From a checkpoint of a small transformer trained on Wikipedia: RMSNorm before each block.
MLP neurons of a small language model. Each row is named by its layer, matrix (down: output weights) and neuron, and shows model dimensions 32-95. Each number is 128 + 24 x the weight over its row's rms, rounded and kept within 0 to 255. A neuron's up and down rows have the sign that makes its largest values positive.
A block is one neuron, or neurons of one layer that tend to fire together. After each block is what it responds to, as a language model described it from the Wikipedia text at the highest values.

L22.down4 [160  99 151 119 157 151 169  95 140 117 120 131 132  62 134 113 142 148 114 121 128  93 132  98 103 116 117  77 147 140 155 163 123 117 107  90 137 103 106 185 128 131 108 116 111  68 138 179 133 174 152 167 137 168 166 138 117 124 160 137 160 113 118  97]
L22.down59 [149 116 128 115 119 147 143 103 113 113 114 146 154 140 165 116 118 146 140 147  87 145 159 164 171 130 107 101 123 116  88 123 133 146 148 118  99 129 167 139 103 138 139 160 144 139 139 135 139 105 145 110 125 130 136 112 139 120 126 118  79 153 134 142]
L22.down281 [131 129  95 120 118 115 136 134 132 126 132  84 128 122 134 179 125 163  78 123 155 138 108 132 155 145 133 189 150 150 114 123 109 129 116 121 131 155 128 119 102 131 122 118 113 110 157 133 111 178 139 100 112 123 130 139 106 148 133 152 134 144 154 135]
L22.down299 [119 101 145 133 152 112 117 127 129 155 151 131 162 118 148 113 154 167 134 132 125 120  72 144 107 139 138 126 118 149 124 135 133 112 124 113 134 117 101 136 105 130 138 148 150 134 143 152 142 153 160 120 129 116 124 113 162 123 105 110 105 115 108 150]
L22.down353 [ 94  81 135 161 161 106 110 141 106 135 110 176 135 154 140 100 129 152 134 148 143 103 158 135  93 106 133 107 114 159 180 129 117 125 106 152 109 113 116 155 101 112 128 129 125 148 109 159  83 106 111 163  96 128 132 148 114 139 129 126 141 162 119 109]
L22.down458 [154 113 135 132 127 142 139 137 128 134 129 145 152 131 159 133 146 132 168 165  74 111 130 109 121 130 142 101 141 168 128 153 180  95 120 163 127 120 119 101 147 160 132 125  89 155 119 124 145 139 120 163 122 122 153 147  79 110  95 115 159 159 137 149]
L22.down466 [125 159 134 140 115 135 122 109 115 101 153 112  65 108 160 133 112 155 130 121 122 101 139 136 123 166 127 127  71 139  70 110  95  65 130 147 131 101 176 115 138 164 126  69 128  96 124 112 139 119 123 119 115 138 115 108 135 133 128 168 133 146  93 139]
L22.down749 [161 127 134 118 148 120 142 153 115 109 141 142 150  88 149 167 156 151  84 122 117  99 132 105 116 123 110 105 130 156 146 166 118 123 170 144 128 136 125 153 133 115 130 143 124 125 103 139 106  97 117 119 118 134 134 139 130 126 132 121 149 140 139 136]
Responds to: Name or title just ahead. The end of a category word or a first-name piece right before a proper name or title, especially in tables, lists and infoboxes: Label:, Jac-ques, studio album, company.

L20.down52 [122 150 111 120 133  94 140 115 136 134 137 135 132 124 120 135 139 122 139 146 130 138 153 151 179 106 129 164  89  76 110 137 132 112 110 104 142 188 126  99  59 147  95 124 138  91 137  97 132 135 136 116 150  94  79 123 119 114 140 105 138 135 125 119]
Responds to: Phrase-opening prepositions and participles. Prepositions and -ing participle endings that open a phrase after a comma or clause, such as over, under, around, sp-aring, ow-ing, recording.

L20.down584 [ 95 129 173 133 114 150 145 119 180 141 117 118 113 148 149 170  89 135 117 102 129 144 108 120 125 130 121 129 164 146 159 121 103 107 112 110 129 118 115 131  94 121 119 168 130 120 120 145 116  77 131 105 125 131 116 144  82  98 162 139 159 101 149 136]
Responds to: Tokens inside titles. Word pieces and small words inside titles of works in bibliographies and lists, often just after a colon: "Jacob: A Study", "Handle with C|are", "Del|ic|ious".

L14.down208 [151 154 158 135 136 117 113 118 143 105 133 109 143 121 117 122 100 146 154 166 114 157 111 112 123 166 154 166  73 123 154 171 138  99  74 118 166 128 106 138 124 140 108 160 158  80 145 137 133 105  91  98 128 127 123 116 116 110 134 175 151 132 122 165]
L14.down264 [137 151 112 112 139 117 139 163 154 128 107 135  99 109 129 156 120 149 165 157 124 147 115 129  58 138 123 125 141 141  93 118 159 125  89  80 110 166 138 142 139 184 123 121 116  86 135 123 133 139  96 146 134 145 131 116 134 122 144 156  83  86 127 157]
L14.down273 [120  90 119  89 132 130 129 101 144 131 113 154  96 136 137  91 136 138 111 132  89 107 128  90 153 123 134  92 134 133 126  98  98 106 130 115 116 147 139 136  94 148 162 104 126  77 102 117 147 110 163  90 139 133 106 110 136  98  74 135 109  73  88  95]
L14.down427 [104 131 152 161 125 117 158 132 153  93 124  85 144 126 105 147 129 130 105 136 139 137 138  87 122 127 120 120 110 157 139 122 129  68  61 141 143 127  97 155 151 174 125 127 156 103 127  98 166  68 163 138 131 139  84  94 131  91 107 142 102 164 108 131]
L14.down612 [142 148 131 158 104 102 103 138 128 144 146 156 167 112 132 109 115 107 130 135 127 127 130 112 104 126 164 135 100 104 149 138 124 123 125 166 130 144 115 161 173 108 128 160  84  80 127 140 139 112 121 142 184 129 130 116 136  87 113 130 121 121  92 107]
L14.down620 [140  90  89 135 111  42 101 144 129 147 119 130 146 119  96 148  95 110 130 137 114 143 104 148 140 172 112 113 156 105 131 120 176 143 177  92  91 141 121 110 103 137 124 142 149 122 155 130 167 125 130 111  95 141 133 168  72 169 145 127 127 112 123 162]
L14.down740 [153 139 126 153 124 142 126 178 117  90 140 148 166 166 163 159 119 149 147 107 100  97  93 164 152 159 174 114 112 141 160 116 101 138 116 116 128 125 137 169 147 111 149 121 145 107 137 132 115 125 142 148  96 111 110 112 148  80 132 175  96 125 139 131]
L14.down766 [152 122 151  97 156 144 177 112  91 127 124 108 116 155 126 115 127  83 110 123  81 146 109 157 130  95 112 150 129 144 160  97 165  59 163 117 111 157 112 133 109 127 154 181 105  91 141 141  84 140 109 156 126  88 153 102 125 109 153 126 189  73 178 125]
Responds to: Clause-opening function words. Function words that open a new clause or phrase: infinitive "to" after verbs (requested to, preparing to), "of" after quantifiers (one of, many of), and first-person "I" or "we" opening quoted speech or titles.

L22.down48 [170 145 133 116 160  94 144 108 154 139 134 116 148 105  91  91 109 115 137  92  99  92 131 135 132 100 145 162 149 139 108  95 114 108 122 124 109 127 162 115 124 158 117 149 120 101 141 122 167  93  95 117 111 145 148  95 106 127 131 129 110 108  83 121]
L22.down123 [155 128 137 146 129 131 111 137 107 126 123 142 110 134 114  90  97 144 126 161 121 149 105 117 118 147 140 106 106 162 159 103 124 109 140 120 119 105 128 121 166 155 125 119 169 122 133 153 172 115 129 139  92 167 134  86 114 132 129 114 105 105 183 143]
L22.down259 [ 87 147 106 130 118 142 149 107 172 135 141 131 106 137 114 143 126 126 131 129 154 165 116 107 115 142 137 117 123 128 111 127 143 107 162 107  90 125 116 129 143  91 142  94 163 130 130 147 121 127  97 123 131 122 111 113 136 104  88 128 102 132 156  98]
L22.down358 [118 128  78 145 109 117 143 153  84 126 150 154 140 118 176 118 105 115 138 138 148 121 106 111 199 136 116  87 122  84 177  82  97  98 152 118  90 136  91 123 107 161 158 168 127 187 104  81  97  90 143 149 100 162  76 142 114 100 121 151 110 126 139 103]
L22.down381 [134 185 119 125 152 121  98 101 112 116 172 120 119 120  88 111 130  83 109 134 136 117 106 146  94 132 156  99 154 151 101 130 133 145  85 101 130 117  90 118 146 112 121  91 146 154 129  96 138 144 167 120 152 149 121 124 136 175 150 149 149 113 127 107]
L22.down623 [153 128 120 110 146 139 131 111 105 127 154 140 134 113 130 133 123 149 113 127  79 105 166 132 135 116 134 121  92  77  95 140 112 124 148 140 101 138 129  74 164 133  82 127  86 101 123 114 123 103 114 110 114  94 152 123 127  94 157 119 167 106  88 131]
L22.down732 [109 156 181 130  95 128 103 131  99 131 130 103 136 126 110 102 118 115 107 132 110 129 142 184 134 141 106 139  72 130 130  94  99 116 102 120 118 116 139 100  90 164 128 158 113 152 165 114 151 109 141 109  59 138 142 162 151 107 134 115 110 136 129  78]
L22.down748 [114 134 115  99 140 135 157 134 102 148 147 151 160 142  75 151 126 127 105  85 134 156  84  89 120  81 143 121 122 134 169 144 142 136 114 118 115  98 150 148 123  99 140 145 134 148 100  87 145 132 159 157 109 102 151 127 110 140 113 164  87 133 132  86]
Responds to: Indefinite article "a". Fires on the article "a"/"A" (and word-initial A- as in Aberdeen, Awakening), especially after verbs, commas, clause starts, e.g. "is a symphony", "a number".

L14.down46 [128 169 111 137 182 113 118 151 122 147 132 132  99 123 128 159 101 123 148 117 133 146  84 153 170 116  87 118  99 144 156 130 135  88  89 120 111 127 146 129 166 106 116  96 141 141 120 112 143 145 143  76 136 127 105 124  97 150 114 142 116  86 114 111]
L14.down51 [ 94 169 142 149 174 159 180 104  91 143 102 145  72 112 166 180 154  96 135 109 143 174 136 143 112 112 113 156  91 161  99 136 157 119  79 138 107 150 146  96 120 133 100 151 160 168 118 121 108 115 145 118 168 101 113 182 162 133 117 102  62 104 127 123]
L14.down70 [144 136 139  83  83 140 133  81 131 148 115 118 107 131 112 163 146  98  70  96 127 131 129 115 130 122 104 146 118 135 122 107 120 118 123 154 145 151 149 133 140  87  97 135 189  57 144 154  64 110 116 150  90 152 148 150 103 149 123 119 126 107  77 176]
L14.down78 [117 113 116 173 169  67 118 121 127  95 112 148 120 117 112 102 128 118 100 108 152 143 151 116 146 122 111 176 137 188 139 108 148 126 141 203 165 114 120 155 104 150  93 156 122 128  80 150 105 119  89 114 171 153 137 107 104 108 146 122  91 145 153 148]
L14.down149 [131 147 131 136 113 117 137 161 112 162 135 126 133  78 128 138 163 111  81 125 107 149 119 124 110 104 125  95 155 116 121 101  87 107 125 149 101  97 138 119 141 108 110 141 140  99 155 140 136 175  80 119 160  84 145 160 141 116 106 141 143  93 143 161]
L14.down178 [101 142  76 130 122 127 153  82 139 110 151 149 160 149 105 139 136 121 185 144 128 153 105 103 139 126 128 110 155 108 115 180 121 133  84 157 185  63 116 160 122 121 187 136 133 132 142 139 101 143 131  98 136 141 129  89 142  72 158 143 109 138 130 149]
L14.down645 [ 95 164 108 124 111 126 153 106 135 133 109 115  82 116 141 153  99 121 115 160 178 178  96  87  94 106 106 148 101 155 154 166 197 121 182  98 161 110 141 128 140  70 105  92 120 187 107 178 121  97  80 159 111 122 121 120 148 159 153 138 116 117 134 146]
L14.down693 [160 155 110 150 117 110 141 136 154 117 138 111  99  94 114 121 159 135 128  50 117  89 112 116  89 136 114 151 132 161 118 108 155 133 126 119 130 130 124 157 116  75 106 135 121 160 129 158 114  84 143 118 116 142 106 121 114 183 166 129 121 124 168 135]
Responds to: Correlative "as"/"so" openers. Function words opening a comparison or fixed frame, like "not as influential as", "so serious that", "as follows"; also stray mid-word name pieces.

L22.down32 [132 120 146 158 108 154 136 116 136 141 123 138 150 160 115  92 137 127 116 125 135 127 101 159 145 144 141 100  98 100 154 141 132 148 156 157 115 124 140 102 131 145 142 131 112 117 145 109 127 145 152 125 159 157 156 151 130 198 127 104 107 115 125 160]
L22.down97 [128 114 112 139 144 132 116 140 159 131 155 176 142 127 156 118 102 118 140 131 110 130 123 143 138 138 145 127 153 124 120  98 139 139 130 115 139  86  93 142 133 140 122 111 154 125  85 145  95 142 147 137 129 142 143 127 106 129 137 121 139 120 119 135]
L22.down99 [104 192  92 115 131 151  90 167 152 120 105 102  82 152 128 163 157 108 189 125 109 123 123 145 110 113 109 128 100 107 132 130 135 162 102 109 143 111 187 138 132 125 150 152 140 142 107 150 130 140 124 127 122 144 112 147 123 105 123 144 132 164 150 168]
L22.down106 [143 138  80 145 152 156  99 104 124 125 120 148 116 138 139 131 122 116 142 122 138 101 141 100 129 156  52 104 175 140 135 120 115 110 135 106 123 152 150 117 141 115 169 153 113 125 159 107  85 120 146 137 151 107 168 135  84 125 105 111 135 128  91 118]
L22.down226 [143 115 144 128 110 122 103  85 144 111 122 124 139 114 131 125 142 104 109 118  96 111 133 152 147 157 148 162 103 120 144 135 155  99 149  79 167  83 115 101 123 107  94 140 144 195 132 125 124 161 134 136 157 124 172 149 135 155 137 161 148 152 140 122]
L22.down300 [ 89  95 122  98 121 103 147 117 107 171 140 125 152 154 166  99 131 107 115 162 166 123 103 131 156 176 138 106 156 126 111 112 137 140 104 153 157 121 137  93 162 116 105 131 103 106 122 110 110 140 133 139 154 154 152  94  86 124 158 140 117 127 117  97]
L22.down402 [115 111 191 132  90 131 146 127 119 131 106 146 107 118 122 102  86 133 112 115 143 123 168 116 129 138 111 107 163 115 137 140 143 143 119 133 123 133 105 107 158 154 115 124 125 108 151 123 132 118 148 152 126 105 163 180 108 125 122 111 149 134 124 153]
L22.down713 [144 100 145 127 112 124 112 124 139 174 180 114  86 129 133 144 132 167 170 131 111 139 176 163 140 113 156  90 107 140 109 163 156 155 134 169 128 161 106 102 144 131 123 149 114 144 101 153 131 101  89 108 148 148 135 144 162 131 146 116 113 137 138 167]
Responds to: Verb-slot function words. Function words that come right before a main verb, mostly infinitive to and auxiliaries like did, can, could, as in founded to serve, did not score.

L14.down84 [142 175 102  45 114 110 136 115 161 153 112 154 151 128 131 139 136 122 103 150 105 132  68 145 138 160 132  52 150 132 143 106 121 103 120 167 150  96 132 141 130 104 104 108 106 142 161 115 111 121 131 123  87 149 100  98 121 119  98 132 126 100 150 102]
L14.down327 [123 124 147 146 138 136 114 193 124 107 103 106 128 162 145 117 149 174 134  90  93 112 131 171 172 104 130 137 130 163 141  94 121 166 110 148 128 149 109 121 185 123 106  96 127 140 137 100 169 153 128 122 156 114 106 157 117 150 124  86 132 158 158 128]
L14.down418 [124 139 145 156 130 139 134 114 120 156 117  97 168 131 120 140  86 114 174 153 121 158 100 113 159 132 135  54 134  70 139 144 141 104 118 123 134 146  92  72 136 136 134  98 121 143  88 125 100 144 140 117  98 164 160 120 111 119 135 134 137 149 103  91]
L14.down539 [164 140 110  95 123 123 147 109 117 138 191  88 104 138  75 125  91 155 108 116 145 135 159 115 162 108 146 150 127 132 166 103 125 101 138 147 133 150 143 154 166 152 132  98 164  88 118  96 149 143 157 151 139 119 108 138 107 122 139 114 127 118 123 131]
L14.down541 [113 129 130 153 110 141 141 103 138  95 138 114 126 131 176 130 103 108 148 104 125 130 136  79 107 112 116  86  97  91 131 168 123 137 140 158 158 134 112 133 124 110 130  93 115 147 125 114 133 113 114 145 141 127  85 174 166  77  83  79 122 147 154 175]
L14.down628 [169 146  99 110 110 132 102 102 114 171 142 104 144  98 145 108 147 126 123 188 121 141 170  98 123 132 177 132 119  93 145 156 155 150 132 127 110 150  83 135 123 142 153 134  92 142 146 124  89 130  90 151 151 143 113 107 134 144  99 156 133 100 125 143]
L14.down700 [144 114 100 130 144 146 121 139 145 150 145  77 129 107 129 139 130 114 125 155 139  93 149  99  64  92 119 150 141 135 147 137  77 112 100 125 169  90 106 123 113 111  98 140 162 125  99 133 145  72 143 114 139 119 153  99 171 134 102  92 139 146 116 107]
L14.down735 [135  96 114 120 175 102 180 162 129 144 168 110  96 115  74 102 146 140 144 171 102 132 112  93 119 105 101 137 120 119 139 116 110 115 114 125 122 114 148 128 149 120  85 121  99 100 117  94 134 127 134 115 165 110 148  80 129 126 164 152 130  64 143 102]
Responds to: Noun-phrase openers, comparatives. Fires on the first word of a noun phrase after a verb or preposition, mostly "a/an" and comparative or superlative modifiers like more, most, higher, wider.

L22.down22 [160  88 113 114 102 136 114 125 124 103 171 126 107 157 130 127 139 153  95 118 164  82 114 141 113 141 161 115 152  89 136 143 121 124 123 128 132 125  98 153 179 118 148 167  96 123  86 150 143 111 110 118 146 131 141 130 100 137 123 127 144 145 117 143]
L22.down127 [106 117 133 128 182 107 172 103 134 115 147  91 128 160 159 139  94 113 134 117  88 147  97 149 113 145 123 150 143 110 150 126 112 154  97  95 125  95 151 104 104 120 102 120 180 122 116 125 118 136 111  77 149  83 114 121 102 128 111 145 108  77  86  80]
L22.down408 [ 78 125  94 138 103 153 114 116 131  80 123 136 123 142 112 139 133  91 137 132 121 152 137 138 125 143  80 165 133 171 148 170 142 151 136 112  82 130 105 126 124 171 150 123 106 143 132 137 121 139 128 130  89 123 122 179 123 152 148 129 121 128 122 118]
L22.down515 [ 83 144 142 193 129 117 174 144 131 117 146 153 139 134  92 120 146 136 143 132 110 168 100 108 128  83 147 109 124 107 136 147 129 150 154 101 108 155 117 154 134 113 167 154 134 104  90 122 112 120 108 127 107  94 113 135  98 122 149 128 133 116  83  68]
L22.down541 [113 135 117 132 151 118 139 149 122 121 144 160 134 150 156 161 155 119 136 130 118  96 127 154 149 139  92 140 131 109 106 112 139 112 190 114 138 123 140 139 118 107 126 128 140  96 174 156 127 151 116 149 185 138 112 141 157 104  55 145 100 145 139 149]
L22.down561 [134 129 134 157 121 118  89 131 122 125 152 161  98 105 132 173 111 121 106 141 139 108 156 159 167 132 137 171 129 124 132 114 135 152  64 174 148 141 172  89 149 174 115  94 120 117 172 116 138 112 139 124 121 122 114 137 132 122 100 127  93 109  97 153]
L22.down600 [108 156 139 136 153 119 136 136 141 157 130 109 100 135 129 137 121 153 104 114 124 115 157 102 149  97 144 135 122 135 125 145  96 170 142 111 138 169 134 112  98  90  96  93  95  95 124 143 120  92 179 131 132 138 136 135  89 132 132 165 116 154 116 151]
L22.down632 [162 105 131 136 140 115 130 159 127 125 145 136 135 156 122 112 136 117 115 190 148 120 130 190 103  97 139 121 109 119 142 141 110 116 150 158 105 114 154 124 189 140 105 122  94 116 131  99 150 135 119  96 114 139 166 112 126  87 135 127 104 120 105 139]
Responds to: Song-title verb pieces. Mostly the second piece of a capitalized verb inside quoted song or episode titles (T-ake, M-ake, T-ell, W-as), plus sentence-opening connectives like However, By and Consequently, and verbs such as continued or play.

L20.down457 [ 88 117 113 105 123 150 132 102 122 134 129 168 139 128  99 147 144 107  92 108 167 101 113 128  95 115 175 117 123 131 148 138 108 136 113 118  75 142 119 151 145 152  94 192 109 144 102 102 127 121  82 158 136 124 149 113 107 149 115  88  71 109 163 126]
Responds to: Standalone letter a/A. The token a or A in almost any role: mostly the article (after a few days, is a bulky ball), also word-start pieces (Averill, aerodynamic, ahead) and abbreviations (A.D., a.k.a.).

L20.down680 [139 119 123 105 112  67 167  97  99 125 147 107 136 191 128 125 139 112 134 122 149 134 116 140 117 165 129 134 146 134 118 146 118 145  83 121 154  98 104 147 145 134 118  92 170 105 145  62 163 131 117 115 113 139 118 117 112 139  96 116 112 118 166 120]
Responds to: Pre-verb auxiliaries. Modals, infinitival to, not and do-forms sitting right before a bare verb, e.g. will be compensated, proven to be, could be attributed.

L14.down15 [125 154 103 135 104 136 158  99 119 145 140 130 147 167 146 106 132 119 118 156 106 121 147  89 108  98 108 134 175 129 185 178 139 120 115 110 112  71  99  97 146  92 117 102 120 163 170 163 152 130 134  88 138  61 130 145  79 157 148 106 114  89 110 134]
L14.down297 [158 136 167 138 105 156 138 109 179  85 155 137 114  89 169  86 165 140 164 139 101 168 113 124  89 128 109 108 141 156 116 147 145 114 113 148 124 154 103 137 121 168 162 111 129 189  85 172 115  88 152  97 167 161 150 127 119 125  64 147  75 118 161 156]
L14.down308 [148 107 113 140 102  85 125 154 123 114 130 119 100 133 167  83 146 151 120 158 131 139 159 137 145 128 124 153 111 102 134 107 145 128  97 155  98 158 123 137 144 160 138 142 117 168 167  85 176 139 154 123 142 125 104 160 110 145 125 154 128 119 129 104]
L14.down345 [126  94 159 101  86  97  87 108  75 163  71 110 131 120 144 151 125 155 128 106 181 141  94 119 164 107 140  94  94 128 129 115 133  95 128  92 157 102 174  71 149 105 158 116  93 138 126 133 114  95 141 123 142  96 163 141 150 157 116 118 117 142 125  67]
L14.down347 [101 119 136 126 108 131 107 115 143 140 131 121 180 123  96 125 123 152  76 122 129 119 110 140  89 137 163 108 153 140 149 120 139 125 143 138 147  97 126 120 148 163 130 157 136 123 140 124 121 171 115 101 143 154 176  62 113  93 140 132 115 155  96 136]
L14.down454 [158 134 145 115  88 121 142 131  96 108 150 137 136 172 109 174 165 128  72 138 124 140 177 132 136 126 162 185  93 121 124 109 104 144 142 119 135 138 105 124 158 170  97 148 125 121 100 151  93 162 117 105 138 104 136 140 111 113 147 100 125 159 130  93]
L14.down508 [140 155  67 123 167 112 129 121 106 124 140 117 143 137  78 143 162 131 159 105 137 147 119 121  94 133 145 176 136 194 119  99 104 108 123 150 146 137 130  96 139 117  89 123 104 132 111 118 126 124 146 105 103 167 147 146 151 140 160 114 121 102  86 121]
L14.down592 [148 109 140 116 162 163 131 130 148 114 122 137 167 149  86 123 103 138 146 125 134 106 146 124 136 138 156 140 150 138 147 136  94 120 148 128  81 156 132 148 153 124  83 113 135  81 132 118 140 109  82 143 131 124 148 106 112 133 143 150 176 128 138  96]
Responds to: Payload-introducing tokens. Tokens just before the main content starts: line-initial dashes of bibliography entries, that after said or hypothesized, was/named/of before a title, "Mc" in names.

L22.down11 [112 159 150 119 144 154 101 177 109 131 128 137 100 166  90 126 136 105 127 118 169 172 141 122 110 154  85 162 139 141 116 160 145 132 133 160 127 203 141 182 120  97 124 108 114 150 126 122  90 139 130 158 129 127 109  92 147 121 106 135 134 111  80 105]
L22.down366 [ 79  97 141 151 128 109 123 168 114 141 123 145 122 160 124 132  94  89 133 155 140 150 155 118 170  87 121 144 162 114 126 128 116 112  98 135 156 158 130  97 116 129 121 109 156 124 127 119 145 168  81 132 152 150 146 132 147 121 125 143 149 146 147 123]
L22.down390 [129 122 107 114 135 151 153 128 138 106 144 152 125 152 134 175 127 147 118 143 128 155 113  94 163 109 139 120  95 127 116 151  96 138 123 152 102 101 175 102 138 125 129 111 162 167 102 128  87 169 113 107  98 109 175 115 109 100 138 125 166  98 132 119]
L22.down488 [157 142 152 146 113 131 126 126 113 144 127 171 131 120 145 138 116 137 174  82 104  93 130 147 136 179 117 161 135 136 177 117 109 171 130 130 176 102 142 125 123 130  88 150 145 133 149 118  75 144 152 106 130 102 114 157 177 121 161 132 145 184 105  98]
L22.down581 [119 145 127 133 160 120 161 133  87 105 111 132 100 126 130 159 108 151 157 128 142 119 148  79 110  94 141 116  78 132 143  96  90 116 101 107 132 118 113 162 129 152 178 104 109 110 122 110 135 125  71 147 136 145 124 141 129  87 123 130 116 137 125 124]
L22.down622 [ 67  77 120 121  90 114 123 105  89 126 130 127 131  99 118  96 136 131 157  94 137 164 102 124 125 114 114  93 126 139 132 114 139 142 121 119 143 144 154 102 124 145 135 126 167 157 190 103 156 135 121 103 121 158 151 102 117 126 106  91 141 128 125 136]
L22.down714 [132  87 169 102 107 144  86 135 128 119  95 138 142 110 153 141 145 143 125 126 156  64  84  98 104  84 146 132 155 118 161 121 142  69 101  98 104 117 125 132 119 135 110 107  94 143 142 106 156  72  90  80 122 120 141 122 143 122 104 141 124 133 104 131]
L22.down763 [137 102 182 140 117 127 115 115 149 105 126 115 142 115 122 115 136 150 131 131 122 129 161 107 130 159 133 119 124 104 102 142 130  86 138  95 140 138 119 160 124 137 112 157 140 125 102 151  83 121 114 142 132 148 131 133 124 128 122 132 163 133  87 105]
Responds to: Opening marks before titles. Opening quotation marks just before a song, episode or book title, often in tracklist or episode tables ("I Want to Know"); also opening parentheses, hyphens and al- starting names.